config = dict(
    n_layer=10,
    d_model=384,
    n_head=3,
    n_kv_head=3,
    head_dim=64,
    d_mlp=1536,
    vocab_size=2048,
    activation='tanh_gelu',
    norm='layernorm',
    norm_place='pre',
    norm_eps=1e-05,
    positions='learned',
    qk_norm=False,
    attn_scale=0.125,
    bias='all',
    tie_embeddings=True,
    parallel_block=False,
    init='normal',
    init_std_qkv=0.0228,
    init_std_o=0.00721,
    init_std_up=0.0228,
    init_std_down=0.00255,
    optimizer='muon_variant',
    lr=0.0107,
    lr_mult_o=0.821,
    beta1=0.95,
    lr_head=0.00634,
    grad_clip=2.0,
    warmup_steps=200,
    schedule='wsd',
    decay_fraction=0.822,
    decay_shape='linear',
    final_lr_fraction=0.0,
    batch_tokens=131072,
    seq_len=512,
    doc_mask=False,
    train_tokens=599100000,
    steps=4571,
    dataset='wikipedia_en',
)
MLP neurons of a small language model. Each row is named by its layer, matrix (up: input weights) and neuron, and shows model dimensions 0-127. Each number is 500 + 40 x the weight over its row's rms, rounded and kept within 0 to 999. Numbers have three digits each.
A block is one neuron, or neurons of one layer that tend to fire together. Before each block is what it responds to, as a language model described it from the Wikipedia text at the highest values.

Responds to: The last digit of four-digit years in tables, date ranges and biographies, e.g. the 0 in 2000–01, 5 in 1965, 4 in 2024.
L7.up917:474491561514514486443478476512520464550494575517484480479444517522454503422450468387493520567520496493438559508454505465571519446383417483525436475518486469475456534425522535554425479451496528445563546402471553448482490503478525534474512475580521541490586552481500487583537451463458480432464463460504511551451509467514491491530500553488539544580486506517575467543493561466460546501439

Responds to: Final digits of four-digit years and the dash right after a year in a range, such as 2015–16, 1985–1990, 2023–present.
L5.up35:562543501460389530512466503488488491475443463595495533522450492509525548510552526505478444528492512559486501554531471511530502507542558515473519547533472489452476496470602444521547513426550530492566507525478463455472491529474507514485556505527460555469572542553454528528543472479533512462502471493539505456516486453481545506459506472548480532531499473486467505459405491519536541543542
L5.up228:501499429505480497397553488434497501527500460538533531476471507532525491503509519492447533535558512475520510499450508454500483531524536478450540477462539483470518508545467468521525470460493450523529468504533471516529517546505415485467495573457524505459517460523492507498508495531511509449541450491587458477557512483496528531442562545529437530455505556514356490454495539536511491493437
L5.up322:528527594561557466542659458495468452543480510489501548427483503402563507464514544580530481568522502537480506531449517550478500496540479534476485485539502521511507527504478516488398567482504483500421525460506492473502520542517445532486463494456429553463494528506474492508523467548534598406553545549479507499495502475501459510553553478453471522566587488393535465449523556484421515498469
L5.up332:493544558572479467447434465476530480494427428583551479524591478479514540483470616452553432533452496501479491421506490481524506453467502535525454571489487492471503523531542445525488472565543502404503457564445509469495523525486486516581496515497527511461503489550484517528509407526473456407525446460570465525456534479501485461545518569494490479454594523495432473448515441553535507485556
L5.up352:498498476466427500516509458551551505490485456503552468461499518540480511439453377529491493494485529470549533566445507460555457471481481503547553562506523426514545532520409419533515478478538455564564566460464438482487515445522458523513588455504448493494475490489534549490552539514529515463548474505437497459512515466525534553482499516469468500524459468455448503529517569466489523490454
L5.up373:525488549523522448443499600524531470528441529488398483523451530512496425485498486493504501523421528450524567509484456483456497467500481423535496589498522511513502503504492427600472514501491470463571421422543559484478471591454490451442470499446493471515618487496501517492558521503566531580511417518526431471493498495485530460547424544478500534469463541498530569491511532507549565479527
L5.up433:472416467468528470474484494496499519470507444409506549556481481504446466494535530524568428533515504450478498415503475489473568488456488456476445586456507507565491521488503512523434519514488513452524547474445492562484459572516500487532537533494466546562393524449540578535482479566443479481455528463458468542528542593575581567462559503559563537498496588400492490484489495520458515549532
L5.up438:537512511484474515444453491494475463431558413525484505513534481524537502537510489514555512483570520581446511454507551450549462461462502460517491530505543543541450521426500508524500488475477532509481498534477431501509486530497489534440530529465481485470533497489410493480465474466481501510455471502452472540489509572593476472522478418450527474518518485469535474516464551562498589542511
L5.up601:564461489527456511475494594562434506596548514449485570525500496520464541476513567475562472539467555493410493437459538523482576531476444470497535469483493508463523532448561525483515472429471543440482547475516494537446455461513487496506554439516529500466588499478515492482536475453472497486532512477519473445492436483499429487484477457526526449495503428525521489553465450514481513462543
L5.up854:446533531509513518441508460491541441478476518523473505507485525554570527586488477454504485467469503526493572485502526417454494482521473530456494618432527546487481515489448519543519435550588476501519471448483542560476582506466460503426470489477548482439484520542554510494514554531515519394556524447583516468528501507515517440454549537522446565488455519543576526511555500515495486545507
L5.up1162:434476489549516420552514567484520467500487580600511484526476514486498494584543503499486451536445475553515474523508529440472568485515479487508510501473576520491481572467463516483529437499556533500456447502494524511495483430504485518485499445505517501465541495474520510480423551486516502520480510528511519455443457482538530504466523544539476531483540513463468557449501540499585501493501
L5.up1166:517476496474520491460503458500508459481582409456523523523477471533473457504479486514563561551514530498542542520492567493466549493524531459464402525459487570455465553496496508441474460487441531492420507518521558534495471528493464519464522509390530494447517517579427507510481503462432498369532462526566481535464529481457513565486435469502416465497518433522518462480524438581528516493511
L5.up1167:453475509458473520557477498465470466547491532505539498466487504507577493500508498492504443509573493501454459487457517472525498490539525500515522445499441493504474437473555506526568533508423500467521478549422472575523523419506489472447549523512563473544522520559465541527503460473389538529493448488567557459487514490554495483509471579410463569482529453480496495490519530441497502533471
L5.up1323:509511548560459521553529525572516404568480486533476505500462456535485497535478481434510502548532450487541521516497547513541450489435546428571480488517532479526437562569483553480437506448486500505433534506541477515433509521525441515510493565467475506542499490472483497501509485510571516551499439472479494486527483453549508457534450496448499490525541513504487462421561523496546524466502
L5.up1390:411428483479460519462504511456482476417517466513486509519463588503541465470572573527405539514537553492438519475456572500498505578497525585502552519468479520475456557495461570488474487524544513520468530514459479490526522500550455507575539526454464393507503451483423479490533531517527514438411472429500498466455519446480461526572522502421438521545503565543547466474462530532519487440437
L5.up1532:504541493549545559504527506482537501571469535526395462469451535475471497456484522425550461524533604530432520517470544460479484455547600452482524574465541472500468487535506493447524526494485427488480511522457527489524519479529486490514468441530508492491489562533504455484554477498500527503575469473508552464454502459515466490408555509447468523491488470481537475591565515498506530491539

Responds to: Final subword pieces that complete split place names, mostly US states and countries, such as Carol-ina, Eng-land, Pennsylvan-ia, plus commas right after places.
L3.up87:457495482480520556514578473499447486557444504493468547533551511520540486553479553544436550478467510483517531488504469487497483450514450505453526490555520534472497531559445566460507565475455531559467519501485512482502479466451439509467494487443502429536494478508545503492477482554518485503599516505482567543563533539473483519433586472528483448397483510524534531522504451454544497387479
L3.up942:515535488458508521469474452551453447528447515471554531494510476496447425482433500544512574493569451516504527532487463518460539493588422545455476510509576505460501496577467534472512483508521454515518506560447462433472498526459536523469543458460444511523488490477467495527500405553522499424496564554473593507499558484528528511491569515489503583431477497524520558477487474452504507496506
L3.up1188:519494584419429534503523470486464472491474493457527471538461501527529461549446487507459533509516441524531607492478491429470450530551509668484523489521504501433544537523555496519487520479599487549407512507516490487450480509539492491436518454523470521461509501453467524546496455608507500403489464547519507542491540505473440500510461476476562450456503495440551532397474504443582522484466
L3.up1410:511506500494518491493509497467472464523501489428468524504564486500524490488480452512552502491501582516537451535513442504470519519524449556402438544548547501532560499565510483502472488489541480519514535570531406482426450441517504517506508428392370497559497443465504476445536439493491441549416502521548531502496511449501481513439545547538535538517562518554421543547421458534535540433505

Responds to: Final digit of four-digit years in dated prose, especially after "in" or a day and month, e.g. 199 then 8, 200 then 7, 197 then 8.
L3.up26:511518558506523590472542521474486498535475557425532420422528502501455573485548561503514513569497439484525562490593574516485498490511422504454537450534562522514495520522515565460482530475612479552544563513516459543523521453439513521544491507545535476465598564527437542460532473485502495501507494558511496445473502471448510573546514535428479544511511593486505602468440491486519508556456
L3.up662:447507523431482511504479414491551445525497464472479451456506525483477475446506494564429459505451535463528479481507569455500528485568450538567560485512537543488481559538448570557497523506578502509569534471485511452556522497425522469511474570490508557511470541539477529525541402513495490525460555482487515476501477446510500493472536545537497458471562488514519496504518412566534480467526
L3.up1093:475495565459481478484566548512504441492500485499451500483470503504605414459432607412590540558518535473533558508520485425473547464556520494480532474452537475454520511461543474477495526407526423482486503559513467425484486480500455474475484479538411511490541459533569508505544413411531479505524553489509517474474517583487437533442493510461480461498527472527533532449499451466524512524519
L3.up1293:428498533504489524532534500498561440481467547437530458529500468517515493531467488451454534472563479566465593508548504500454563465549459453484497487497538498421499490492485514553472553458515485414572469468512535520519444470459510529493621474494405517518504487488466552466481443526529481471499452421469490465535464472500430496468469534484525468439502576501518449486491507459526506467410

Responds to: Final subword that completes a split country, state or city name, such as Minnesot-a, Pennsylvan-ia, Can-ada, often in location lists and tables.
L5.up113:502477453494461505512529449496432426447490473434507395503511425585461487473539547501507552488468539480527409488423476462504542469526462552545513500490521493456473483510521504502472531502472514511466540508488439514545474539515554497458476447481556513486485511495550480477587420505519447450471492495518569452503499542483492518476558521484475535458521570510473533491486551535499477516467
L5.up240:508531571514507561480453458534503488446496435472511533493571475494479458494518529500401519531502505486520498460531528446477533478613460480441514483412531524494473556537495507411494541522493502534532510533516403465524524495503613510444546481479518460456497567545480478579564517482510438440489544533489573570444472509521562554436515461428468509430490550502455450496487486450523491583514
L5.up246:443528473469478522493461499478505535535426541521502523503476514529475526546407481514437538541476539449492502492549453519541536501480438522529493562448509507500554383470471538465536558459452549565510472479569508480487459505490516497452479519501517467522476480470451559496484466502441462501558434516459513441518535533584455500458470456461528551503482547552502547557515578530505548558525
L5.up387:478522517532523458471543485512487422476520491442531528607479521612499488536485478445479515475509481483554444433486514416557572462465512572476521535471494484513546580456485497514522441447528488566484474518523471481524530493508544499469497473492526507506470516496522540561546488479532493431559515523547530529500545443503480528552472510598487489504597515498532529459605437544505482522545
L5.up417:469424456522529545587511396576443500422452443525551468471511455511501502479439488493556489495507535557475536499560495457482544460594465453481506570434556524504457497473530485481475455480519468471540509482505514446526442471470504481477403471409486529429523537491597503511458468496483496532547462559455568472512509520429512526417495518578506569419512491557485581503469480517496540527518
L5.up458:460480545565541546472454482507492433513577471532507514516503530464511457480525531511519533496434525422453566488511512524495513511508459481547548503479552519490481525442492520450488493522537518539408507472496455469444443589471463506480535481538453489470451469473532580483517490473479506492503522470504569496512499535453448481474512512490447500471597544498522478486511488515459427544539
L5.up459:528521425453550482554501500540502501474443444590542486531507491613479594488547514481463561496516525519525520470475485465554518505524540486404507535578595500485501493540569533570450523490459498480522503543507475508577460532398542478482469567504492457456467427453516528487579481481522428502493485504460493471496469469524535515506433458518512582475501506508487467547444485484462551491574
L5.up516:472436503560508446469493518495480522442468480433493484523477506548506545422462451539523387443562531495501543524466486431524554470522491418506507481554472429519524440483528464509424510456536393518531496412534483456458482507460450472489470504474499496485513495532512506495558459479507511475500550453554540479507542470537570512505527493472509464455516543505560539466505484463514477481545
L5.up648:479504549475510495504540421503441391512574443462513507512529474531465470452462470495531533558541529553444428493469523493494485481538405576439497549499487452454502504440495503516454590528489500520498522555518436521464486516433456549406491454443487509533507531530557478508495440513437505486537463475454548440564528433477504488540565495513453504522452471515507507502481441468479466475472
L5.up880:500419569546497430463500576514486528452507451486507440513501534527438476527522422483497550505490551551438492517488525474528543429519481500475464547410521541462534485475513504421460518497481507489469532482494419475486486514495460516555462537536544523596549433509523491516607487508484474540463468496505477532537518534551540579506586506505519518413459497598505474466537450492502505533504
L5.up946:487506520487481502470522493506506561531488500511534471453508427493488473531467525472495543555494474590515546455496454522501513465543395524448519488554516469454567476546531521466500577514542545539478488553503433506463477519452533541479466481482443457359458546523475503434482484537493485555535512523491579580460456467490476487489519443527484502477484503391513538544566512478500510460441
L5.up1120:467460475430441510441503446477479479528485469437487542496466532478476467518553559518502539486515525538479502453492497488512561430491483533462496530516531415460538483549534518543462469468553492557472504484517522509440496531522455515456468469505534509499526504500456442456494433570544447498475464559490524492541533461505382474550562493572489533533492504481550502470506474586509486523565
L5.up1221:513552491481518556454568411610461487421487503511480458448504504459506513525526550477588517513450552528520565538491485517504447508490439611504507523583560535581532567512499476471486496547476528555463549562528452440452567494471465508508563518400439475504461525477457509559525456490539483502484471478503491458528510473495500474494604534532443521462494456520500557502515446456526542519469
L5.up1374:469527473492499507455500421491441451520464436443542498508485472475479487529538574416527600593481485504481474457472476512503529412559457511524504479469562485436466509436511485570463490495484515551484544549479455496410459511441540481489500541444479436443483520536491456524551412455504549504503483527443577498447522407491440509501519513573523497500448446575469561461486489538498549512542
L5.up1425:522493488515478549453488451550494480493504524495498416474462553502451466474517458531466504554525519486502480506501545477495489537565409543497500478436495540506566448503479502516549489511569535554526525566478518443517418433515493535556524506467561480537467513489483524533502482482534494476536397533520441530469529510581516487452532469395422477566504474488514523484502517562521463532508
L5.up1492:498545494542508558561458473455446481465455523468458488500481547571468477576481479543497526518458402443532573539449486479499483554487517510515475508418578441525529488464517552533541476493513493527476549468478506489478522521489520609491499522492430499433476478531508500472517534546485459510539576527511510474576508471495478462462590536440472423539470509519508469462461485506355526475562

Responds to: Final pieces of multi-token place names such as cities, states and countries, e.g. New York, Buffal-o, Virgin-ia, Can-ada, United States; occasionally other word endings like fal-se.
L7.up645:479524442601471538518476485511462466502506481523508495501505505490514463490454539489423518575539477483481543550579528518501449402493506563566498510509535524505552468533501569560517516518502539559480465477536485474563481529445526516489466514459516429500443420486550510524489459509535501518505497514372440548553527469465453592454510473517442529472517441475405550497521442466534495479464